config.toml
vocab_size = 8192
activation = "swiglu"
norm_place = "out"
rope_base = 1660.0
qk_norm = true
tie_embeddings = false
parallel_block = false
init_std_o = 0.0317
init_std_down = 0.0224
decay_fraction = 0.851
MLP neurons of a small language model. Each row is named by its layer, matrix (gate and up: input weights; down: output weights) and neuron, and shows model dimensions 96-191. Each number is 128 + 24 x the weight over its row's rms, rounded and kept within 0 to 255. A neuron's up and down rows have the sign that makes its largest values positive.
After each neuron's rows, "fires in" lists the words (lower case) most often at its 100 highest values on Wikipedia text that the model never trained on.

L11.gate353 [145 140 158 116 139 146 104 138 135  99  99 106 100 128 110 129 138 108 123 116 155 149 135 162 154 157 130 152 173 119 139 107 127 101 156 142 115  65 126  96 136 105 129 158 120 120 132 158 105 149  73 140 146  93 122 150 150 138 112 118 157 131 140 138 118 160 164 135 161  93  98 164 165 124 105 114 103 127 122  89  85 123 125  92 129 144 116  89 123 160 124 122  90 160 150 121]
L11.up353 [128 148 127 155 129 114  90 128 130  75 143 106 146 125 148  82 145 165 132 142 152 146 118  94 140 116 116 143 137 195 113  93 123 190 174 129  97 120 121 142  93  92 148 142 128 136 122 130 144 156 160 140 102 174 112 140 115 156  87 140 112 101 113 108 162 146 102 130 110 125 133 143 118 110 141 135 140 126  87 136 141 104 171 121 138 163 118 132 128 130 158  95 158 131 125 138]
L11.down353 [135 100 123 135  99 140 102  76 111 133 102 117 127  82 141 140 139 173 149 122 134 134 143 109 133 127 137 147 109 135 115 159 113 119 142 139 132 151 150 117 123 148 128 136 150 135 139 118  90 114 117 104 111  89 134 106  85 149 127 118 120 120 123 168 126 129  83 136 113 143  98  95 110 162  98  79  91 103 130 128 114 154 129 111 139 122 136  83  85 115  83 122 119 106 129 123]
fires in: "is", "are", "and", "was", "were", "get"

L5.gate64 [137 163 101 170 144 149 119 130  82 159 131 102 155 159 102 101  60 131  90 110 115 131 189 127 146 148 112 126 154  77 177 125  91  92  79  96 113 120 123  79 119 120 115 139  91 146 146 148 127 113 133 108 135 149 142 142 103 102 148 131 132 115 108 104 138 155  85 109 127 153 124 157 101 123 114 111 171 109 103 157 128  97 120 145 139 101 151 132 152 133  98 107 118 130 156 135]
L5.up64 [155 160  82 154 117 141 127 161 135 116 139  97 111 160 132 102 115 168 117 145 112 121 163  81 114 188  97 116 138 189 131 114 102 124  93 123 126 120 120 109 142  84 129 149 129 155 121  99 125 137 124 107 132 104  56 155 116 146 114 126 151  94 124 134 156 100 103 138 141 151 141 142 112 139 123  93 100 112  65  94  85 139 111  82 142 117 119 137 140 138 111 129 117  90 152 114]
L5.down64 [142 102 132  90 119 129  99 113 101  99 104  93 134 146 114 182 128 144 123 138  92 152 111  92  93  98 147 143 112 167 129  89 130 148 126 143 100 104 155 117 139 125  95 121 141  95 160 143 107 131 151 117 150 124 159 149 150 118  97 128 140 115 131 139 116 137 109 164 113 136 125 129 112  95 149 144 174 143 117 204 101 154 151 111 124  95 137 126 130 136 127 143 147 124 128 104]
fires in: "that", "who", "are", "which", "only", "located"

L9.gate91 [133 178  84 155  60 143  97 156 117 104 145 144 119 124 126  95 158 148 119 162 174 186 149 131 121 172 115 103 108  66 122 126  85 175 129 122 106 144 123  86 111 121  93 130 111 121 127 113 117 123 123  64 148 120 115 159 114 121 113 171 141  98 127 135 115 133 129 175  90 119 136 128 123 116 144 122 153 106  85 144 124 127 172 146 116 139  98 115 123 130 164 144 122 108  91 137]
L9.up91 [152 131 119 163 120 132 125 141 125 126 140 116 115 104 129  56 155  82 146 101 118 135 123 158 114 141 150 133 154 111 136  95 132 159 130 161 108 134 123 117 113 109 109 178 123 114 119 121 142 138 105 112 156 130 108 135 140 135 142 128 157 100 122 103 125  89 134 178  97 119 140 126 144 114 138  99 128 123 114 105 109 114  94 110 120  95 165 160 113 120 149 107 133 121 125 105]
L9.down91 [114 109 158 162  85 119 129  97 109 168 152 157 105 135 142 156 127 122 109 143 116 151 124 118 138 177 130 122 128 155 117 143 138 129 131 130 162 108  86 131 140 134 112 119 137 114 138  89  97 107 146 178 123 109 167 169 161 103 117 103 142 167 125 148 115 130 114 120 172  70 112 143 117 105 111  71 127 143 106 156 134 156 152 120 145 111 148 114 142 101 127 120 123 135 166 156]
fires in: "which", "that", "and", "but"

L6.gate192 [108 142 167 151  99 120 107 111 140 112  90 114  88 129 135 170  88 148 101 119 131 162 102  92 142 120 123 140 151 183 153 130 144 114  96  92 154 137 144 157 130 117 186 133 132 133 116  74 147  76 109 148 121 149 107 119 112 108 161 113 127 132  90 155 173 131 115 114 147  92 156 139 159 112 205  95 108 127 130 176 170 128 140 117 112  80 152  90 172 145 128 144 133 110 152 119]
L6.up192 [111 136 149  88 123 157 165 151 142 173 133 129 131 151 131 157 130 120 104 164 127 153 125 129 134 116 118 102 101 114 112 128 141  72 119 106 126 121 106 138 162 135 134 100 154 124 121 115 102 159 130 155 105  99 127 110 138  94 115 115 159 134 166 109 131 120 182 104 113 138 146 140 180 129 124 159  64 110 138 109 147 147 138 171 155 142 110  90 113 142 113 113 157 109 133 123]
L6.down192 [124 115  79  94 107  84 146 128 142  97  89 118 111 147  70 124 128 149 146 109 166 121  92 138  76 133 113 119 113 171 140 125  92 111 157 138 121 121 123 130 144  78 155 111 109  98 180 155 107 109 119 111 146 172 127 172 152 130 104 160 126 120 107 109 142 108  79 123 125  91 107 145 156  93 140 139 134 132 111 100 148 111 101 147 104 121 177 107 140 129 114 167 126  89 177 171]
fires in: "his", "her", "s", "hispanic", "william", "jim"

L11.gate61 [114  87 120 118 104 107  44 115 132 102 149 149 131 115 142 146 133 114 153 124 137 136 127 117 110 113 109 132 160 154 101 163 103 118 106 118 159 108 119  79 130 105 108 120 106 114  86 105 167 108 122 149 139 174  76 117 137 125  90 109 168 140 151 110 130  95 124 163  94 128 101 146 131 175  74 141 156 140 100 165 130 114 168 115 112 156 123 119 112 129 135 113 117 118 139  81]
L11.up61 [132 147 130 156  72 149 103 146 142 102 118 149  94 153 155 109 144 128 128 119  75 151 109 150 124 133 139 101  89 124 138 136 120 107 151 133 141 115 115 104 154 122 130 134  84 140 112 135 131  95 181  86 139 132  86 131 129 165 109  87 128 143  93 134 136 103 157 162 116 118 130 101 141 103  73 113 172 149 126 191 148 116 110 107 124 128 112 109 150 124 145 117 124 138 160  89]
L11.down61 [113 100 120 131 138 121  88 127 101 153 136 131 103 124 117 115 132 131 167 172 163  89 138 147 140 137 142 154 139 112 117  87 111 177 127  66 170 145 114 137 136 115 135 144 152 119 110 136 119 118  97 138 118 148 113 167 122 109  91  80 145  83 123 106 133 113 139 137 163 104 135 117  82 151  90  92 105  98 136 139 110 126 128 110 118 148 126 110  89 177 125 146  97 138 128  88]
fires in: "and", "nordfjordeid"

L13.gate126 [107 127 120 138  64 137 167 116  72 144 105 137 142 127 128 124 137  94 116 133 165 181 132 133 128 114 128 125 111 128 110 135 123 118 122 125 157 119  72 140 153 153 134 159  66 140 138 121 138 124 159 132 134 131 141 134 106 157 155 142 129 120 120 141 179 111 127 126 132 155 110 137 120 112 143 130 108 143 124 140 122 140 120 127 149 135 109 125 154 129 140 119 150 137 163 149]
L13.up126 [202 120 107 125 107 144 131 151 104 145 134 150 132 129 126 145 164 100 129 148 157 106 159 124  84 138 101 119 129 118 109  96  99  95  93 180 126  98 128 136 134 149  76 178 111 144 142 156 112 129 116 123 127 129  96 129 128 115 141 151 103  85  94 126 103 122 102 128 161 110 130 142 100 107 127 123 145  98 163 128 130 152 105 140 130 112 139  97 140 132  97 102  93 118 139 153]
L13.down126 [124 114 106 105 102 137 104 114 149 126 130  57 123 115 181 155 144 137 139 128 129 156 107 146 164 118 122 108 104  73 117 137 134 145 143 158 141 170 104 136 129 101 100 145  88  90 127 140 109 134 137 123  88 140 123 165 139  78 156 115 147 129 127 132 131 133 151 142 143 131 105 115 115 140 135 130 116 123 150 149 143 129 179 115 112 141 115 115 159 145  86 158 117 105 128 138]
fires in: "to", "of", "after", "for", "and", "when"

L6.gate24 [203 115 180 143 123 149 107 120 115 137 129  91 130 130 145 172 114 104 110 125 132 156 123 158 166 127 149 116  93  95 132 142 151 106 106 108 145 140 110 128 146 125 111 141 113 113 174 127 116 116 174 114 162 151 156 100 143 108 114 110 130 143 117 113 125 101 144 173 101 104 142 112  90 141  98 138 120  98 159 140 151  96 132 153 115  91  97 151  92 145 108 145 143 125 114 113]
L6.up24 [132 118 157 142 129 149 143 151 167  96 125 124 129 137 105 122 125  71 134 141 187 154 114 154 121 146 141 135 140 143 126 172 155 127 145 160 164 160 122 126 139 131 113 145 161  92 109 136 134 161 122 128 141 111 162 122  83 102 166 140 150 125 137 148 135 128 105  93 118 147 101  88 152 112 162 120 168 134 157 137 105 122 123 141 105 135 119  99 141 119 126 126  95 111 168 151]
L6.down24 [134  97 122  98 116 120 123 172 128 130  93 103 111 152  89 116 146 148 179 106 110 131 143 125  91 133 123 115 144 113 136 124 147 102 160  93  58 121 122 135 130  94 139 169 161 164 116  97 124 134  97  75 196 153 113 100 132 116 134 184 179 146 114 141 149 170 146 115 127 132 144  95 192 132 131 126 114 116 111 145 109 179 148 149 177 114 145 122 111 135 129 147 117  87 104 118]
fires in: "and", "or", "local", "former"

L11.gate47 [126 132 129 110 123 106 166  80 121 129 123  95 131 128  72 160 116 160 146 113  72 117 119 113 114 154 123 117 109  95 119  84 157 153  75 138 122 166 124 109 154 151 149 106  75 116 119 135 137 113 137 128 112 127 170 135 107 129 153 123 126 117 163 139 110  77 123 173 146  86 104 126 126 105 108 134 137 121 142 179 136 139 129 122 120 141 146 126 138 165 134 151 101 163 126  76]
L11.up47 [142 150 169 130 102 122 178 102 150  96 133 110  90 109 107 151 127 152 143  97 114  94 101 145  77 141 130 114  72 115  96 110 152 164 131  70 142 150 122  97 143 135 106 109 101 120  59 137 141 134 155 121 100 178 111 109 147 128 169 116 105 145 134 106 137 120 104 164 165  92 123 111 118 140 136 156 146 114 124 173 127 160 134 132 126 136 150 110 125 117 144 128 136 126 154 147]
L11.down47 [ 98 134 115 115 126 128 128 134 139 151 104 113 105 123  88 125 105 141 121 120  95 126 143 157  98 100 128 148  90  94 123 147 102 133 155 109 159 122 146 124 128 143 157 108 130 129 106 137 170 110  91 132 144 146 138 131 155 173 157 130  95 161 107 118  95 109 162 143 177 125 136 148 183 165 115 110 155 143 100 137 157  90 132 127 138 125 167 131 140 102 120 130 133 100 123 163]
fires in: "in", "since", "until", "by", "the", "from"

L6.gate293 [151 150 120 187 138 133 106 159 111  99 138 156 139 101 122 123 156 137  73 177 146 130 161 152 113 148 125 117 111 142 119 106  95  82 184 166 179 105 153  98 143 120 115  81 110 124 114 110 149 134 121 140 145 113 121 115 109 140 131  59 119 113 136 143  67  91 153 125 161 127 128 119 105  96 120 127 131 170 145 130 154 149 138 118 104 120 140  97 116 124  94 122 122 137 131 113]
L6.up293 [152 159 121 131  98 139  95 105 134 155 143 134 127  85 153  97 141 126 102 128 118 149 161 155 116 137 146 118 127 143 142 134 114 110 105 152 129 111 151 109 126 149  55 157  91 138 142 114 114 131 124 101 159 108 139 139 139 166 108 127 104 102 113 158 142 169 144 158 171 134 107 150 142 146 122 142 140  59 137 128 152  87 136 123 179  72 142 101 125 101 153 147 147 121 173 113]
L6.down293 [ 96 118 141 132 141 100 114 131 148 136 167 133  97 131 152  90  92  97 119 131 134 169 105 118 135 154 123  95 187 102 154 122 161 170 157 131 148  92 115 119 115 136 107 132 133 156 101 130 134 120  96 110 135 147 142 112 130 152 122 132 145 157 107 163 109 166 115 157 134 126 133 117 127 102 137 103 186 114 113 130 148 123 193 155 121 169 167 119 106 140 134 139 152 121 135 128]
fires in: "and", "but"

L13.gate167 [124 128  89 150 124 144 136  75 101 122 124 126 121  73 101 147 123 137 166 102 111 127 118 138 103 120 150 133 135 116 139 161 109 109 105 105 117 140 127 127 135 113 102 101  76 142 113 109 118 151 146 106 144 191 103 146 122 125 133 138  82 122 132 155 137 114 125 138 131 131  99 142 164 124 138 125 160 139 109 165 126  89 111 125 105  71 105 136 119 206 108  79 137 124 176 133]
L13.up167 [125 118 123  88 115  83 157  72 114 124 111 126 128 109 106 137  88 112 134 122  78 129 111 111  95 123 101 123 106 157 121 139 109 146 109 123 154 114 162 143 134 140 102 138 111  96 119  75 158 163 110 112 130 163 133  97 132 152 108 101 144 127 127 137 100 119 163 129 150 148 105 147 154 157 170 134 127 133 128 116 130 115 149 121 128 126 129 109 147 148 137 104 156 160 137 140]
L13.down167 [140 166 101 110 121 138 116 135  96 140 116 162 141 151 127 149 155 120 135 156 107  95  88 113 152 165 125 160 162 103 126 126 136 125 124 156  99 131 146  96 138 146 145  72 108 196 149 133  93 171 133 164 136 123 149 168 161 138  93 116 110 138 157 173 102  99 134 114 126 146  82 138 161  90 151  96 105 135 111 103  82  96 124 162  89 131  69  95 136 136 137 144 119 136 156 145]
fires in: "until", "since", "on", "from", "by"

L6.gate343 [169 106 140 148 101 145 145 136 132 123 135 133 133 144 151 172 136 134  86  92 157 141 151 155 121 145 117 128 130 142  93 141 123 113 102  81 185 125 124  84 101 167 138 130 111  80 123 103  97 153 153 108 145 117 132 115 104 150 146  90 110 115 135  99 162 124 133 171  95 152 125 143 107 144 156  99 108 144 126 114 142 134 139 138  85 109 122 115 135  92 143 131 144 142 161 145]
L6.up343 [167 129 140 123 122 145 102  91 174 157  88 104 159 153 101 138 129 138 113 149 128 131 123 142 127 129 152 138 160 137 125 109 128  90 130 173 193 127 130 112 124 148 150  84 122 121 119 153 106 124 138 133 118 155  99 118  64 111 122  96 118 113 125 103 121  69 174 105 138 117 152  70 143 160 156 154 111 157 103 142 128 113 114 115 145 141 129  90 137  87 150 131 118 126 167 138]
L6.down343 [190  95 172  89 126 137 147 160 167 122 151 198 120 170 138 143 136  82 121 140  79 152 151 114 126 119 127 110 159 165 131 174 102 147 116 129 160 112 133 108 130  98 119  96 141 109 145  97  78 140 148 113 132 107 117 111 133 108 120 138 107 119 113 117 143 128 118 102 121 116 104 132 151 128  98  86 105 101 165  79 148  99 104 156 154 138  97 124 114 119 151 138 125 127 130 110]
fires in: "his", "s", "hispanic", "her"

L13.gate22 [121 135 124 106 108 107 129 142  94  97 154 101 128 145 104 108  86 162 143 130  95 144  97 103 157 163 131 106 138 180 130 110 140 132 108  97 150 134 122 115 177 102 108 132  83  94 171  96 140 141 138 100 119 171 126 105 139 136 120 138 152 142 132 146 175 160 151 145 110 154 130 134 118  97  81 129 146  98 113 144 129 125  98 125 118 179 164 113  94 138 126 123 127 133 108 116]
L13.up22 [100 115 130  92 108 159  71  85 110 111 123 157 129  84  98 159 148 159 148  96 122 126 151 109 116  99 100 122 163 118 129 103 186 144 120 181 160 149 154  75 127 129 118 155  86 176 154 135 126 113 113 122 119 146 161 110 138 162 126 132  94 116  99 141 109 124 144 141 156 157 106 123 141 117 144  92 108 142  72 160 133 108 154 124 141 116 149 126 132 105  91  95 136  62  99 128]
L13.down22 [181 129 144  85 107 135 117 129 162  93 143 119 142 134 162 127 124 118 110 128 154  69 131 130 146 160 140 111  95 136 202 122 158 140 135 125 173 106 126 135 141 138  85 122 113 121 128 116  92 160 171 124 141 125 123 121 120 109 132 139 117 107 110 128 117 160 103  82 105 133  99 145 132 140 125 136 129 160 150  81 122 128 108 123 102 138 157 147 137 131 159 134 181 108 124 113]
fires in: "of", "for", "on", "at", "against", "from"

L11.gate312 [157  90 164 154 142 174 131  98 167 130 152  86 130 149  94 112 120 141 119 127 159 108 112 160 115 120 127  88 161 109 137 117 141 141 147 104 140  96  93 133  88 124 109 146 119 139 143 117 124 121 129 162 177 159 131  88 101 126 174 165 100 136 121 124 155 127 114 107 129 130 114 134 142 122 146 104 133 150 125 139 134  80 110 111 127 112 132 116 161 120 117 157 106 139 135 144]
L11.up312 [121  76 144 157 104 137 117 152 173 114 161  66 139 141 152 108 126 140 135 114 162 146 113 143 130 109 143 119 182  97  91 144 146 152 161 108 147 156 114 131  84 136 107 127  90 116 120 131 132 113 124  86 151 139 112 143 150 156 134 127 107 148 141 119 147 121 121 125 148 121 161 103 156  92 154  87 148 123 112 154 153 102 104  77 132 121 108 107 177 101 138 126 111 118 120 107]
L11.down312 [179 122 138 127 150 113 130 104 105 137 117 181 126 154 122 137 136 135 132 123  88 118 128 126 140 152 147 135  93  92 162 110 126 117 114 119 159 122 127  99 100 136 105 101  75 136 133 144 139 145 116 133 157 113 139 125 108 121 109 135  92 128 116  91 155 109 108 132  78 103 169 150  90 120 124 126 128 124 142  84 110 139 125 138  92 122 144  91  95 164 110 111 164  99  88 109]
fires in: "his", "the", "their", "s", "a", "whose"

L9.gate123 [133 122 134 138 171 141 133 151 119 107 186  81 180 115 139 101 136 137 134 136 135 108  98 138 131 166 115 115 152 121 161 160 117 145 173 127 128 102 147 128 148 112 117 118 132 151 148 140 105 137 108 152 136 127 141  91 118  98  85 135 163 135 118 148 132 110  59 140 140 129  79 145 114 105 131 116 117 175 117 114 157 129 113 144 136 117 104 143  90  99 142 134 114 143  90 100]
L9.up123 [151 115 117 129 139 155  82 161 133  96 190 122 160 165 131 127 106  80 132 157 115 140 101 123 135 128 110 153 120 116 158 159  90 155 156 144 148 119 113 125 130 127 118 128 117 145 122  95  65 144  91 151 149 114 116  99 152 107 106 168 136 130 117 161 163 120  65 135 149 105  86 170 147 124 152 108 111 130 141 147 126 138 173 139 116 156 134 128 114 107 138 133 111 141 118  93]
L9.down123 [177 110 159 121 140 102  88 130 102 145 111 140 134  99 104 136 162 141 162 159 118 122 126 120  96  93 171 121 138 142 137  98 106  81 115 146 136 126 130 137 100 133 144 129 114 189  80 124 166 150  66 120 130 130 143 119 108 119 157 143 118 143 138 142 180 141 130 132 161  82 147 140 107 153  77 149 140 121 165 142 141 130  86 134 164 144 173 118 127 103 141 110 171 131 126 112]
fires in: "and", "however", "but"

L6.gate38 [147 104 124 152 112 181 122 120 126 100 115 115 141 133 151  93 159  72 160 128 109 102 125 173 160 116 141 144 126 100 117 116 105 127  85 153 139 105  65 112 102 131 121 131  94 115 149 108 110 139 163 108 119 151 137 123 142 130 145 129  83 122  77 118 163 108 141 124 124 147 140 109 127 167 146 128 110 137 138 132 107 120 103 138 154 140 118 122 165 126 128 130 132 114 116 115]
L6.up38 [133 121 140 107 116 132 123  95 164  81 137  92 133 132 128  83 139 104 130 120  97 122 104 173 124  96 146 131 145 125 134 140  97  97 114 165 124 125  90 116 130 146 141 148  80 163 182 144  78 104 157 132 155 141 145 125 139 147 151 124  71 123 126 136 129 134 132 123 126 147 138 142 122 140 103 113 118 155 114 140 101 151  95 144 135 131 144 119 194 150 114 108 127 121 112 123]
L6.down38 [146  86  99 149 101 142 114 127 141 123 111 152  85 115 123 128 140 150 107  95  97  79 113 182 134 172 126 113 107  85 129 135 153 116 114 133 102 173 101 144  90  97 111 123 110 110 155 141 126 136 139 108 162 131 137  81 136  98 119 127 129 165 147 157 147 119 142 158 108 155  81 136 139 125 151 184 171 176 102 198 137 159 113 154 129 152  92 138  83 150 106 107 131 103  98 129]
fires in: "of", "on", "from", "for", "in", "wrote"

L8.gate336 [154  76  91 136 145 133  92 100 134 100 141 125 100 139 151 162 125  79  78 132 168 155 108  74 144 148  79 126 132  95 142 199 147 129 142 126 161 144 124 122  83 160 118 106 111 158 133 149 140 134 109 131 157 140 104  97 137 129 103 105 136 137 112 119 175 110 147 130 149 128 131 100 165 118 165  99 135 139 122  93 150 111 159 146 109 114 138 125 120  88 142 152 129 147 143 144]
L8.up336 [135 121 132 119 133 137 150 153 123 158 161 128 133 112 163 156 113  98  91 157 112  84 129 100 133 105  81 148 153 107 135 154  91  83 128 118 140 156 145 133 115 156 143 132  93 183 137 163 144  95 114 163 147 163  77 138 108 121 112 124 149 121  55 135 124 122  86 144 100 144 123 139 123 139 124  98 115  84 134  77 158 164 155 139 116 140 147 158 148 100  94 139 169 122 121 164]
L8.down336 [106 131 136 120 116 131  83 156 120 112 154 168  76 178 145 128 147 147 138 105 114 139 163  90 121  95 140 142  80 107  79 173 136 123 141 173 152  94 119 152 109 106 146 123 142 153 175 153 111 158 133 173 143 139 111 157 161 119 101 124 132 126 129 147 138 147 118  70  95 107 126 132 177 134 176 119 134 114 112  90 131 130 166 146  79 105 145  90 134 148 187 143 145 141 110 170]
fires in: "his", "s", "and", "their", "early", "its"

L7.gate239 [123 132 121 183 138 132 132 145 104  91 110 101  73 152  94 165 159 123 138 127 141 133 133 164  93 115  98 123 163 125 137 123 107 122 121 154 124 113 129 106 118 136 105 128 132 142  88 108 118 133 108 146 135 127 126 128 163 138 109 111  94 148 130 140  82 148 146 110 158  82 104  95 151 156 129 119 172 184 113  94 186 101 121  82 108 118 101 143 115 103  99 127 150 127 147 139]
L7.up239 [122 101 132 139 124 115 118 137 101 138  85 123  95 138 109 143 131 119 126 158 178 169 155 117 130 102 126 171 153 113 170 110 146 123 152 118 151 121 143 147 110 125 111 149 103 165 127 108 159 129 134 142 140 104 118  93  72 119  99 144 131 142 152  90 101 158 139 162 130 139 134  92 176  89  98  98 133 150 123 154 163 117 136  91 100 126  98 139 115 129 131 150 139 120 161 131]
L7.down239 [117 118 101 126 156 127 166 143 122 164 134 119 129 116 104 145 163 135  94 142 149 127 114 119 105 187 143 108 117 136 103 107 128 118 147 115 124  95  91 111 136 110 121 137 128 151  73 108 101 127 120 123 105 106 103 118 148  77 113 111 136 172 110 113 125 183 154 176 132 137  83 122 129 115 101  93 131 161  92 129 157 117 187 106 155 166 112 141  92 141  84 150 159 117 135 141]
fires in: "i", "but", "is", "should", "t"

L5.gate83 [129 133 155 146 158 158 172 136 123 112 126 109  85 133 104 160 118 119 192 123 126 130 122 107 186 117 133 150 139 162 149 116 137 158 162 102  96 150 118 107 125 153 177 156 133 139 145  86 148  77 147 148 131 126 136 119 162 138 105 149 156 164 136 145 150  98  91  98 103  93 155 140  83 107 117 118 142 132 129 174 105 145 116 134 185 188 109 122 142 143 136 111 100 126 103 153]
L5.up83 [100 125 149 112 129 125 100 130 119 144 124 166 105 129  79 118 132 141 118 113 123 128 166 143 135  85 151 168 115 128  79 127 137 122 107 146 214 130 123  97 111 118 113 118 133 145 133 145 178 149 142 140 135 154 170 150 109 151 123 141  76 142  97 122 112  72 113 129 133 121 155  92 122 117 165 132  95 140 128 183 141 174 148 114 160 160 119 134 146 135 106 122 131 102 141 101]
L5.down83 [153 132 172 157  95 141 114 145 122 104 137 132 127 118  88 145  97 112  71 148 114 149  79 135 127 125 191 113 184 155 143 139 144  85 167 131 133 123 175  91 111  99 145 116 121 124 155 167 116 106 120 118 188 111 111 149 142  85 151 117 120  91 138 141 129 142 105 105 126 121 135 110  76 116 146 104 106 150 155  83 123 124 151 118 156 141 147 165 130  89 144 119 140 137 153 134]
fires in: "a", "aidan", "valentine", "valencia", "taichung"

L11.gate313 [151 122 114 130 117 143 158  91 127 137 130 138 101 121  83  95 149 113 140 111 135 120 134 151 133 162 105 109 113 149 161  78 104 149 122 140 142 106 134 103 153 107 139 108  88 165 144 110 122 131 114 168 161 110 128 161  88 184 105 141 139 153 129 156 144 132 138 150 133 137 129 170  88 130 101 143  94 142 121 154  79 158 116 137 138 154 142 166 132 156 152 120  97 127 135 113]
L11.up313 [123 108 115 135 144 111 132  88 101 127 150 126 153 144  85 100 163 131 131 115 119 117 158 135 160  99 127 119 168 143 157 110 156 134 151 102 129  77 162  98 143 118 153 125  99 169 133 129 107 115 118 111 141 106  93 151 143 138 103 140 111 137  96 133 110 114 147 132 129  92 120 164 146 144 130 119  92 120 161 145 104 176 131 104 142 132 151 119 170 153 139  99 126 154 141  99]
L11.down313 [ 95 125 124 102 152  98 137 133 118 121 116 127 164 178 131  87 173 137 136 139 154 100 123 138 146 125 153 135  97 145  88 113 142 128 151  77 126 119  86 137  86  96 157  81 168 143 117 154 149 154 151 146 157 136 128 140 113 127 131 151 134 109 155 131 155 158 169 108 153 127 140 112 141 158 141 140 179 103 171 104 118  97 166 168 120 131  98 124  85 124  91 190 134 125 121 119]
fires in: "the", "for", "over", "a", "on"

L5.gate207 [110 130 117 116 175 152 157 120 153  73 119  84 102 104 143 104 162  73 129 155 115  88 123 140 110 150 156 150 115 115 129 155 107  89 146 181 137 119 100 134 131  96  90  95 134 119 152 133 116 127 154 115 141 136 111 132 132 105 139 128 116 102  81 130 152  97 118 111 139 136 150 120 174 132 144 134 146 149 116 162  85 113 119 142 125 158 142 128 126 136 104 108 134 118 122 155]
L5.up207 [ 87 140 151  85 129  97 116 139  97 106 167 152 104 127 122 128  93 109 158  89 148 128 155 154 146 121 101 119  96 108 148 111 144  94 128 170 157  91 138  71 110  96 152 111 121 151 145 126 121 107 126 150 103 119 155 151 133 162 143 107 108 117 162 128 134 146  86 137 148 153 159 130 133 131  87 121  97 148 169 133 138 138 101  71 145 134  92 111 118 174 123 100 116 165 116 134]
L5.down207 [177 148 179 136 126 186 107 142 191 141 108 134 134 104  98 113 105 177 139 105 138 134 105 131 143 149 125 135 127 114 128  93 178  88 131 134 128  99 111 121 104  87 129 105 138 158 130 150 136 105 126 115 115 166 150  89 119 137 133 132  99 143 108 140 118 137 100 133 116 142 131 140 115 168  95 119  84 153 139 104  92 137 103 119 141 171 101  84 109 148 141 103 134  93 129 137]
fires in: "the", "best", "a", "aidan"

L2.gate31 [149  82 145 136 142 117  98 130 118  96  84 134  89 185 129 109 140 120 145 102 105  94 140 121 138 134 141  92 134 122 127 108 130 155 107 137 148 121 157 116  99 166 111 163 164 157 120 123 143 126 104 145 100 127 120 135 126 144 125 111 139  99  92 121 167 110 116 122 103 116  89 101 172  97 105  95 168 114 119 172  74 160 102 127 128 116 102 105 147 168 133 120 103 150 145 130]
L2.up31 [155 110  85 159 136 125 163 158 121 122 153 120 109 148 122 147  85 122 109 108 166 129  95 110 113 113 155 128 141 124 135 129 138 109 101 158 100 148 132 151 120 163 130 110 137 135 122 139 126 126 128 132  97 143 212 111 131 123  91  75 139 104  75 163 108  96 154 146 134 120 125 121 121  60 128 142 118 135 164 133  97 151 138 131 160 147 101 157 132 174 129 120 139 100 152 135]
L2.down31 [131 147 152 111 147 106 149 115 136 122 137 160 107 111 107 138 108 132  83 145 146 117  96 139 150 126 132 118 136 115 128 135 120 130 110 124 147 155 155 139 126 170 166 140 151 165 145 131 140 134 120 168 136  93 137 101 122 134 130 109 151 141 108 170  95  98 135 113 143 139 144 129 147 154  45 144 143 163 137 135 147 135 104 126 134 149 105 139 142  98 152 121 121 124 132 158]
fires in: "there", "what", "public", "here"

L2.gate49 [157 135 155 132 113 136 145 134 126 106 114 162 110 121 133 132 142 124 119 100 132 113 159  84 158 101 126  94 149 171 130 147 138 120 144 130 162 106 135 117 165 114 129 108 114 104 119 120  89 128  98 120 115 134 162 166 192 162 114 148 110  89 125 147 116  77 133 168 129 135 132  81 103 138 160 146 141 145 160 118 150 125 113 155 153 137  85 117 141 155 130 140 135 125 114 163]
L2.up49 [108 154 120 140 149  93 146 105 107 151 150 164 101  81 137 120 107 102 135 126 128 156 140  83 165 117 128 118 135 151 129 118 157 102 143 111 115  91 101 173 130 157 115 128 159 122 126 119 140 152 135 123 150 144 103 122 138 145  77 141 169 123 161 110 142 100 136 150 120  82  89 114 125 124 146 145 121 184 145 146 105 158 148 189 141 153 122 159 103 153 106  86 139 129  84 165]
L2.down49 [168 144 185 116 127 126 137 121 129 167 126 143 159  84  88 160 120 160 108 100 111 169  99 142 125 140 162  74 134 150 110 132 147 125 132 125 134 110 116 107 144 100  87 105 154 155 135 154 117 145 131 138 112 123 112 111 128 138  81 118 169 104 156 123 118 107 131 136 167 146 123 164 107 150 141 146 123 110 137 135 147  91  74 113 125 118 108 119 104 131 149 129 129 162 121 111]
fires in: "school", "business", "film", "public", "basketball"